Weights of a small transformer language model.
Architecture: RMSNorm before each block, rotary positions, no biases in attention or MLP, untied embeddings.
MLP neurons of a small language model. Each row is named by its layer, matrix (down: output weights) and neuron, and shows model dimensions 128-255. Each number is 128 + 24 x the weight over its row's rms, rounded and kept within 0 to 255. Numbers have three digits each. A neuron's up and down rows have the sign that makes its largest values positive.
A block is one neuron, or neurons of one layer that tend to fire together. Before each block is what it responds to, as a language model described it from the Wikipedia text at the highest values.

Possessive before life events
L10.down31:123131158107137122147144143137126105118135134160106125109154111172129142130125195159129123167126149160155119160113088140097096119131126140094089180109164121113151116136090164092107153118134192080117133101135155160123130152150179122131148108103126129137136162094129174128167139113127136122119181111150111161109116161102120147150137159082130139143133164107092149119131118110097150114175
L10.down86:106137143068112135136159103172119126146148124059146139122116093130144118181119158112127139150153144147093096128119166132085130103107095131097110125060118138110130127134113112082139080152144103149110127051090147133134115158129086118124129161123145150125085139127131127163124129141136107129156148182108080111126153155125121156134168138151069095134142167144147133125138099135136103162108
L10.down161:114125094130138109165148166111128167121105127088116132070140135130147110129111130091117125194134093132121153143113163122133166126138127123110129101156125113134140084109099096101157091136114136085124176201104127130118112142146100158152146122145125174134174119158140106142073136100130133097124134145084120125142158131144167106115137142151150102142144129150116128158123125131163188166126
L10.down229:143078164106178113181127117123105144133110097164117125143127147172069186140105130094147164117133136147119098133138106172146179103143136176132135114147126133133121159155077147116162138107133103094109104181098172093142088158147130148152110096141055168115154125108094126105092156124145191151134148113111125112151083091144148106123116091149120097112123159111111143159145138150128114142106
L10.down239:139111139122135207170169105116142120144090121105095132128102151127099166147160081128119119141119148099111101123104166143119138146131124123128180069157178118142154138145085078123093124130171136120135094206132153108130153118126115111148113102138114158176106095121102119123123110089163130177155141127143101101071120122147157104096113141136104101178097157159123138110167144094097098120147
L10.down725:139119143159097130111108130123164105115149122105161066120118059176142112095118121110097170146159125120152124141123129137126127159104088155121118114092148125126107106150167115174134096141194135105132158132100087168077151133156122136111120141119129116095159126111153109151153144146145119113091096064083129112105107067118137158142162123142173145146129145114106111098108142138157166085137
L10.down864:120085103135093141158160146112077128104146105099128107130141093086152114137126107120131184119119115090127148117087136128151115115108070144141166098164148107055137132112138153151128112120128108172130142195186138110139140150151116119094135150172120111118144136110118128085109132129148128071119126174107140110133117114118141056162128149145172126149138120152094180116134106115104111125092
L10.down932:175110150116168095176085131135140116157086117111130086111134104121127155124147163144131137149142142145156119166147153144125148163104143112125106117166131114092129096133092081118136130107131138119162126133171153131102115135121163114068129145121117156113124159082129140143150077094089116127134120152136156102110153156118122084085158163123147198106110144140156152102146142108145115126142

Person name boundaries
L5.down528:149147103127142100143137119144129121112125141140079132136153089136112082091156134133136140111111133118130103123105128160106089127131104138127156143167150115107160182106131159118082132144098124131163123164142112130135113118146129142137151150123098166113100128162179152154126111088109165147097127155152108111121123120097089078136176112141121085118110174142136113113117169122156089107116
L5.down611:162133113107116116108150119094194135154145122127100109128133100115146132093146116155147117097153139150126100104162109180104122129116088146141122146115139138105122110099119181133142089149136147060130113132146136107122116157127104124188085110113123130131157134147142146121153126106118166157132124145177123153124156147106195170167145102128170112133076108137115089092147112147146163133074

Number and quantity tokens
L5.down255:134175151095139112137136104107140144157083156120123119182107108128082071118140110118129120090114113084105140130175135110127102141155139133147121112153164083125143118127087091138122147106136156147144125139082130112117109121121104090161170127165130116135147129121143133142118139083144153141154098158142099091119118168123118145128095144178125136096127145144145149118111100118098114154109
L5.down527:118187124143089107128140037154125123148105164156121103103155146129161129129143141138131115132126108135152108109089162144135133162126116128141116127131186150124102142125117089106123109133107115109089122141134129113153127114138152110117199131115144125151131141123105127103127105092137157148105151167125084119115118133096147082083140115134122122141112130133089164128083094122096135142129

Predicate after "took"/"was"
L3.down99:158128156114129138151150117124128127088144163092078138144096123102117129115191134149101138165145119104105134096160085110145131100147132137151144101130107147138118160157126124114138152100116125160124097090107108124130124142160117127104151148105110124162127154108161112173115149123139141132135122100145153152163103149070171145121129114142109115137118119141075142133145146115115147111092
L3.down152:101132141128137138107085176110151135138103153131113121129121091088138115135089111147093131148113128109136109161124142111161203107122181186129135126119150128125146127154146155113112141140130103139100148140148106192132120113111148092140120135117142111126133158194120124168146124120089147100113137111082137161147109111121115151105124125152106136084127122107078114103142118137125150166130
L3.down501:151136131178112165171096159116157137110106136137097119092136105117089135098096125145143167106129078163130171101116112079131093135171159083158136129148131130104125114142085116128170099185110151095134139203122091123119123131078115094109113137154142142106129124134126120129105130117125146084085124139119148130097139147114164114137121175124132122130106113155175146149134112140149162145105
L3.down709:130119116098157129082121133145118119129121165117080147178139116110120116142142144098152138121127123104105145132136139106088135123129137162141102139160125156169172075146153132129127187155131092158118138131094110086083138119178119150121131086106136156203196090080113129169132151117051136155110123138144114108147151095113116132112129162107115113111142120164094119160139152175131105112153

Abstract noun suffixes
L5.down410:109063096135103126112139134090129132133136132133087123122093116142128111095125130134092183146157152123138121130140119136142146138167120128149122158132130134099141108144146143108106141117154095134123140140165135101099124111197127079095149130112147167130119143141154126123121146129167158121084121147134141132114119150140119174148137131137139131155145084153153110147158100092159127194110
L5.down738:116123091145138138089134164165109160086163105128216128115103150142126107132097112114138185116107127091123103110101130127141116154135105163140123125118134136128101143151138094148126159121140086098136124153193138152110141163122134072158132100104148098135110093161148092106142153125095146145117130153108130183123112127153115147151159146100120171137158091124123090128118117141109109120136

Measurement numbers; temporal "at"
L10.down2:122118146085146072140145117137156152187116152130152133138092184112091119073116119128110176116114109122132141124096142108144083167150110135107118106145142126124133115093093126159170144138154184165127129140101156122089136123143115127148145114139143148125133159123122156132136138143141140128078128149156118134163142139136110121134137136130059136130115135136104095097119157152131141128176
L10.down219:133107102114091143169163126144123113132110118097122131140093126078075144154089143139119142136154156111153107104106161132151135168116154142131161154149128140097064130119124140102106143171169155142164121138115136130142139135143169087068112102098128149150092099089164112135120143123115123107115148135141168106120171128085173123115143134126105126162100140142111131141080124122134151145143
L10.down220:152156148078110137156120145096173131144124144137139119084139116131179165104144103085107128123089110158132090114118132137126123103091108151125110121147150136068115134136150103122112132146079124161137139064091158144129153124131143127148118120119155142158138196117163138102195121097176117129108160174131109118115103168156141137084137106121105144137146132114154147112066115116151142140154
L10.down277:115111138080110121101138104137122106139082137126161137127197106152138134130110135134129118150150172106142138115092160158138085145175146169116114104125103117140120146128117106128108105131143112134126103063097136132154096114146114105091144086115123122123134136153107094122138128118180132116106174142172120117154114201148149119120151120159096120151107128119068171145118096152112133099089
L10.down316:130121117130093133128140110120099142126144186117154097097088113120136119111161145129107190133131121169067121133095170114171115154139140139119102155143121142104102126118131135099129121136156122115145058146134158137137104170174120099116112141120139173124137099110125104133125114135113122169102133160089148107160137113165113117116118144164169167120142157131100115120099102126104141147150
L10.down447:135098097100154160129110146143089132151122106124129113138145140168134147132149109107138092153131147138088135140124099154145114152143117140077153127116111188140134128119106123137152138096191131106117151149080125120105117090152144159150147063124116121102130102105144131149134137079087143117110090106151116094140132127108134137122143125119061106139127159121105138104162155110129122120168
L10.down795:089106172135137135102148122089116113090093117094096170091137149194131127091127095177149120106150137139114117123152140160123116119110142137140084089134106136142142155161148107156140130112104138165158126129156123107106162147126127132133114114131174102141094075108076159126152129090145143094140148100129115145155095139105097160136109144147151126126118139134186096115088105124102101140141
L10.down824:153153093121125170148107122126148151104126120131168101095107135137115149094115115123141186155153112122164096139088142114165127088124146132148115116144153121140108087101080109099180122126142077117118118136136157147148108127157087089132097088105129182137139108082105117159112156114133143158115130131115118104131097131143142145151114121162140108159189136133161165106105137148160115142120

Auxiliary after event subject
L10.down313:101110124098166116125121136130137136143111136138155129124119091101099121048120088102125115095144188139080127126171118141151115131130073097100105137131112136108083158142134123131123124095153133104162125107107136146172158129149095117173135096133102137111164138138093153109169097178112128075144127135156120126142098132153129155162092131127148148128130136130138114107155101123106134149112
L10.down322:187146146094135132132132164122129135109136125139103156114130139133137141136098135099108111100129111151127140113137161151077124103099100136170110151159129149145123139107092125170120185126092166139150129216139157081097154156168071112175139146120136144143128130113206154145133132133127114103148129132122100143164101129115168149108148114163114129117154167144121125145128116128115126159098
L10.down384:126141124119087173129103117149140146114176190107118160135101097114159114138136148167138125094107116152113144128112128165119155132159111129144170154115100114107095092154101127123134098134118129188124106159170168121142161151174070126172111112162115138162116128143121120151084114139077106106154087148115084128126127073121131146113099144130143167141155158175126137146116153136138072111118
L10.down693:134109139106136124106134090112116190147102135134120140136126116113144136157129118130098105144114119125111148153098171105104112160143151078139124169146122109169164124139078139107120096156148098171101136166098144121126147108154130084160102139155123142168132093105137122113106107140093081135150134152143106116095171096165147095106108179117086098124125128164127134101149111157131141151156
L10.down743:120154105143163126176111163109130131134147108181111159148105114147129126123115127111127091123145112104087133125144185150095129100131146134098126110110143166158105106119125107103127118154094140162162128114166123116107144092110107132126114213136123119114105105124141085102104145153197074113144155163106137148136156089139127148131144118161113102169183123130124174080122146108070091160142
L10.down841:083100131128094116105107159109149092150132087104120123113174123139134104152081148144115108093123152145142161094145133121126092147148121138136134128134131160107140103118083117138107169113102126127102121135121125137118116135116146132126129135175159145111136112131128151127156140198100100132115170172143120105144135128149139101083088101141156075117099156142116148151152136152116129162156
L10.down869:118140130139145147104145101137127080163117132139128158157127142141121110103128111089089145109149130097067100156131176133097144129156092122118111175139117128111118097098118113146149154114150107101163096211109108121059108174147138149119144133178107168118075150164135126129125131134081151147133125134105094117131156104090104130156108150104154074146162156117108122112145158180119143156130
L10.down951:149172145143143138119125125139106164112100115139117144161143109138115137153111127127117082126072138159121141139173108098164117078133128130135126119119097144096134094170081114142124141131127089119150113107129111155150127108178111138149112149145152142104078142085140096157122134103163106148145167132126151094075170133126115103091148142130119109131153135125120103108090108111159151154119

Period after numbers
L3.down73:067125116137142163155147149130140152137122148152130124152160126153152155064130119084141155186133082087095124118124131131148108119135136120115133160129151139148134164144121150155112086133129131128124117127103141100163154085110100110139152172138102146109133128097132135152112158138098125117097135153138162154138118149145122140121160150115109125132121095135130113115158143092153149128103
L3.down333:125112130160148127171091121137082154135114109141138104162143146159143128112162152131179170118138128127152169116164172135155143129103135160139120107117095146099137116127132143137116111114070167102152112128108130117147126151087109114164093124136106071177171134081131083186130116102110149156149136132106124109146108147101129119093060122126178121112096127113136136115134126181129113109126
L3.down518:132125079120124098149136121133149114165126117138109096159161104151123149148163140117120151100118101109151151098144141151133083121103151117113066141106121151110164154079160117130122184123143146111150127116201158093135090127143139176121182143119156126090098115144089127107118103096149115154119138131146078094170147114110138118099110131118174117136117154165132094172120094092089094086133
L3.down890:129153087144138123120144139138119175103164163130078182148119097113163128139119112079142125145142064117115159117094159100080120129163115133124127069066084118142114138127135149106094116093134139105116117075054115142110117136159125141149164129119114161138159143108157153166152157118113139123123136121113072138117138112153177156117151142099108098126110127157129130123164117142139078118062

Quantity word after verb
L3.down537:132121135175113114112085124135132130115137150146108123122127105162111180101099097162172130101136101076122094162104048122121086144114142125121157117117136094117114147117107098122119092110108108134108125145114119165145114139112134138136154161162112147125075134122141131119105119154111096134156126099155138116170129152132095132169138089134124169179138146168147131157066111114080090112152
L3.down936:146094125111122100154135099156079141151106131167115098144119121154076184131136091152136113107094065101152114120124089154110131143125162136087145117150152110151107139124149084121140111116094174180119137141136123137118109107097125116128157096162075142116139074123104144122154170103143170159079124152136123127137100153147151102164111110142183141110120138122096152156101147127086118142119
L3.down978:082107134149120163120087131159140128119167170144100162086146131122117094122114147110133133171140094103107127137098155130110123090121107136094111136127132127146126118143148077103079151126119155125116138143152108095105106130130140081111164123138136115148103125159155094110112144114112164142074151149126160152121123112121090113139143144105069139157155152134139118096106136144132123095098
L3.down994:128134160143129109177124131112125153160119090153159108140101118172141129123135136143160110159134132109132114118146094169117110183107071123103122088114149098150127150132149092140135140138128153134128095121140137149113132152072119150183146143119114133116103108119169091123146104097176133126120138155107170088115100114172113127096147136124145108124192124142165187121099131136084121122112

Part/as role phrases
L3.down400:150121108061133115101138127117113126141126096139153095127135134129131122135150134087132135117115102186115122132119138160190092090092139088097115123141076091131160115145103113132131092107110086112068110192123107141141135109087100175143097115141156128096122119164123117091132137139142125173163139125119113109138136114131083101139130133090153126144138125140130131136095130118121131161114
L3.down428:139157153098129102169124145150110137154111103133154081075178162104115166117130144140138115126137125148142144132110140133121142138127094068132153127148127113167128127156127115154148149144123115104092120125177131090135150102139121168134154094151126109110144127155146087133142103099161113123152099149147093133109124143170119103146103144113139131110094105117141123126113126114107135134100
L3.down580:167144111144106133133160057114131159145112170110123129119124097137109139155112110135132098133142118134105147116143193081131117129170136113122088154136149155090161136129108139135150136138115158153157108181148117135139131125124137131116143091131130101180130132138079153098135134143135092164142135111108126122153125073110146113139128100149109131111124125115163129157154129133188144145130
L3.down701:150143130109123123134115127129132141131138120144111094131120137131110150114036118161108130142158129141135138079169134128128109124128112105145132110141134098158116153137169139100110138145167104108115186168135109117144106160117168099115125138132105104112118140122141062134112158119124134148120136082132143163160173112117111097054139127122118151129142103142123146105161180108142138114164

Classifying noun-phrase modifiers
L10.down60:170113148171117098098131174129155170165098124139092131093127167108160125150138137164117131125110061135135116119108121163125096149135192113099173113092153139128149165104130141141112107125123110133124078175134106114110131147109136141150121156183134173126157147125130118141133081107101122110155138124138088136118155109076108136112133135119150140108141130134098112136072106130114162112123
L10.down87:142124127119133110104150131148107125118126142141189110171174104160142095173172130139158118143127127112127110147101142122126153127101130111145127134119091141102116163114110167117164115114124094104157098157144145125151099153115138129126157160149157174125096089180125112088151111132156140129120157107150103103115149122157142163112144072147155131114137128098093108167153109090151109103163
L10.down168:122146097105107147135115122111104126115143130126169124112155089149134108119125106111144146109143119149102146113137129092152094121136115181101118168145101091129119164119166135094135181133164042124192097075141128160110096140139099145134135128137136138133134129070148156097091088124103156134087155142111138100125125108101145120141140112146163151111111181121062120120125123106131144111108
L10.down247:153142109145128142120129102169119107103103113128088119120133141112114105126105129122125134140124119134139088134070173181124131107138145115189127144125115136124135114113164113117139137115124086127138103059110129132122158117132157115137176138154116110098123106150143133139127110158108140131150108129123110167143117127129080151164146155087174138161168107107092158113172119131105088066119
L10.down276:099117114111099074104143158153084108129126102159122137132115083145119115133133118103158125137121088085098147110136175179141070179161143134140145127126129113108098114164181162118131144088107109162180140109141129138136128165175139119128159101116139109080136126096135148103148163125168146107099131126150131127149126094125142138138129126104147154140155121120155138097116132135108128114120
L10.down437:164104130103048115128128164161132158153142129108122149129138151146152140145128101106105136171181140111135101128143095135086078128106161146150114127126146109110136137102111139107083108106123120129146158155109134109132113176120137117130108095148178144133163153092154130145188169130116114095139120127165142142107103150107133093101124135142104102151143148126135141125115131085171102154156
L10.down708:119125118144134162124107121124139162135096106112139125145135088127135126141159098102138128144125119113139126103080111145119144108118113126126047099107161144164130153157107143141081104142119144143121131096072135142156143208120072127150116140196112159133083115129120123122123103138140112131093147128171118106099083164125109149080148105165132121137104146119105148137143139128136120130094
L10.down865:124111132137111142164124152078092135122137144117190136112147113147092154145149131093105160132136102144117064137141107114104131115147110127149116130149129114113128151122142110153117133147175082124084121073134135132088140118112198122167093078155148142091122142160122074143140133118141138115160089134089121183114152132125131158091132115148072118123121128166084113139152120134083123127139

Mid-word subword fragments
L3.down126:103159140178171095187128137094106126150162134125145101131113052123140131098118152137124153137132139184130099104122122116069144105126124134122115121128177117104133097145128115134154108136087116110131106127147119117126143122128184131124114122120120108111139107117154162119162124107117145116091131134109137095102130128104134093124118096136138165169131158157096114121154142124141148133112
L3.down199:098147115154112076166142108114134158153160139158139113142111128094104145097114156123131157097094099111106149168096125144126116175116126104126120138165104081140107155180117122180127150103161113170127160127087129121141197114147153124129103180102155129081130140103133143150140134093130161136080098113155126129103113122131167120090161152134170140143096080124158128113112097107094117160095
L3.down904:141076126127109081139147130120154131147168085123153180141144126122126094106144143101137149160127108114128129143126107125096131144123105142153106116125118092159108167144108104069128149124144127124093166141145137151107108112110140119139091161035173148158101109124115137108182126151113146126136112164106134119139129141125150147094107156109139077145135122150109127107176161145123162102125
L3.down919:113089115126154103136103131148128099140151127082120120085101139140144147161104136100110128133126102137093116147124120136132133140168140152122129100127168115125136141109104112095161106118115143121141109165103141152147143153084129164111144105185130147125140120115180105160110097116113136106166114133126153178155156104138129114095126110136123126160131129108130122161164134103124158162141

Appositive or predicate onset
L10.down292:137139130125136121160171166123099135111043123134116142120130167109155125117095100078152129129140116132146135104116115103144135124115129134092133165120129103152118155089146122125150120136102088130103128201142095137095098146098114088128159153126132112133087138131161161172145170134120140137144098111141122129091127149158154125117117160137080102139149119138115129112164146169099118111159
L10.down367:099143136123098137131102145147166085130147095096134134154144165094162116117135104127115101124113145129104114113091164135120117092123075137155112136137143101135138150166074116113158107133106119116184156134148094191101136130086110176130141150136141139138138160121163118104107136157106110106105155096125180125125132157140176153128152135105098097185116152134141140130134098096163062133161
L10.down369:152136103110133138140126131124121063115143114143134117113146075136158124152153117100154181149128123158130152127124135150133138149163154133115092152149099094136126157124147131103132144167080084109105183121136132151157127153129115143116183121132155154171139154129118148157121130159125102117123104139113139106099102135152150111097133138140134136101096106130116132172112134089146135174108
L10.down594:103118099187123096140119151150119137130138095104091115103131093134130120115083097141120136114120104152148085114135090097141066105099144106097114107130128140118081178112092080133148099119113109133177170054124132128070108118110137151148119102121124101151154126169136147168109109105130088176104149140141139099090136131123110107173108134119097117132126102149090138118121099120138151135110
L10.down758:097126102145120086129133166127153148146144113124091139110139165164120125144136110179098102138160114113128163111182114128133138122142126130142158067161112151124141143136138178106122092116117182119116113050132124146116162126078111120118140107146123122180108100130094146111118136125151105146170147117135119127139121170117100134144121112131136137103113067107110126159117102110143154103054
L10.down892:126131138106159105119152153112134147105129112110128089135147138137117133163130114131125150112127141072177144091124103119096157164147141117146145140153128176125102182091162136117125139124149084158158100102143116136150138134100094157146164134130119086115115134132136136101119117125158109131116091110123144122147135090145118136136119099130140115121153077099105158124162143143091146111152
L10.down1011:161145143124097118122131125145149143148145141140131130141105133112171121115147127103135121151090129147127166117145148162144120185101118144142146157092117162136168121093138132109107114124147131151118150136149119154124137142149127139108157105088137098158151113147145096116136138160083147115111105125116106079128150130107123163109103126112162118164131074167112112136102167107100139102095
L10.down1022:136189181126078081140093146106161135127143139144093140091124116113119142136119139127171101137142126135145140094146110111155094170132118126125084124139123129075149109140092111116135150127097164130118152111167107154135067137103097188203130108148109136146136116140142142163099157113121152101142126090127107118102133097145112126145137164163092156114154099101155142181149123091122161115118

Infobox "Website" field
L5.down146:106102134113142095126122134128129120114111105099128150119120129088134147112130131123136104141142129181141142105130197165161083119075178079116113133153124146128112117096160111147135136156138139173119147129130081123116078152117129142093184118112129103105075173144132147118152140140139151141091156090171102141155071108092149114102106136086113116135153149099145124125133081136089164109100
L5.down533:101122117093101107125120113101138142189152125126148135094109121123101121139097121131156134153116130128157102097140166123180101152127160162102141151132117127118122095088180157165131131113116097151112138103164125091127129123087173142108143133160111120159174132163138111127169134148141121137116150140139126150124092153097169162105130111137154119128129087130136128118108159148134074096157

Passive auxiliaries before predicates
L5.down270:141159125109135130187099145147109108104150125120117103139127111146131116164112149117149093128105131107139128139092115130115126158141117134196132165132151095081144117123069118135154196133119116132143151230154155184119138114116112082101183159149109129145118110177182170088136174141111100128107156132131137125110103112110141135103094141131106117092141154130139109123146116138118110171097
L5.down645:158162133185130110141124099132132090113072159164122127132114139144135148101106112136136123125124149103155128138110132137082158112151082144135127130168157124150126117136112112084159146130131120172111143143128144129166113077119101076092139094160093152164122140118134122065126145132103152082181115140129141124113103133096140110129110135128142087137128143118123130153185104095143157108196

Numeric separator punctuation
L10.down119:079113147089092120118107080114138141130095105121112132139144105088114149081158112145159129150126153126155135131105181155123093127121149147126137168202143159130136138131128152152087106137150125133119102173162091133141123139160153111138169132101138107148161140068134111140090108119124098123144122139122139123162125121124136142140130150106155128090139140105130121110134097115106188127159
L10.down172:152170132165125121134138172177106133164105128140110093106142121144112143104144112083133088119148132111142106145165150119143156135148138150139132115136121152144119138138142149115129109096113148106160137209171119094107100116092168125129128146104148073123133100112088069150122106140111125164109123057116158120164159156137127153135111084140132154131150121122110115138115140095129136125163
L10.down388:122126087157103112171074103130100107161111077198140163155107130114120159134141131107075131155160124152123132133121086129167151121141173112145104165096131132161084155135131175129107076172090163123116121140107153136085166079147106124108145137123105151107127123127134077136102131095111117143152132106091069112096143086146154148141164139106110156114154081130140112154137127104175113149066
L10.down415:142099112170152108117117098143108142096058169125146111139100125148094144137139140087102107116107141150155172109162145184092145118166130143085115113152120126120110122111109109124104113085109163086089169099118123126117137088088136110097163150140081175129150143112089101105153118146141118131123115103090105090148108150104156118155119104069128147115128136126115142105118085139137122157124
L10.down430:121047130136130146076130106150097100118099130128098114129116153125101148121145100103131134114105121166114152107100150139111127157133133128106139178157130108106118103115108151093143131112119104158114130146110121116097113104113113112126141134142132092115102124135136095118115094097135119115116145130082126138090132093134100152109143084158147092140133102163096146121128110160163143143140
L10.down440:064092131125116135103123136157091131114132107105078128122120092142135112143144138118112146120147124155123142113123135109104160145146133136140154134137152098096133131086154160133126115101141154132181109148130153130100107135084130152135193135123141125110167155130116144101136117151111049123113153097109117141108113138127168085126104118175157093133134141190094126128114127124142127086153
L10.down505:096126158139132082133089089091131136142155139122117096086138118133114132128087118166137129143134122110144141149109114116103090148102117165170095126105145125115137139137121102108115109135150100119107123108181128166078152108108099155130093105145139098152092154102134156052134141116140074089125103127114099147116113102137143094111131140125103122072154166148115155148130135150114172137138
L10.down700:107119118124112149140121153122137102145105139130110117089154120148143106110107138110116138096163112149122134087164087146126164157136164109097132129133146138161147152102150126067098105124122209095155114082152086144117128093094132118122143157125106125106097126135108096117125123156101120085124106147098165172137129112141076142135148151115150135137106142145122123126120109096167111135132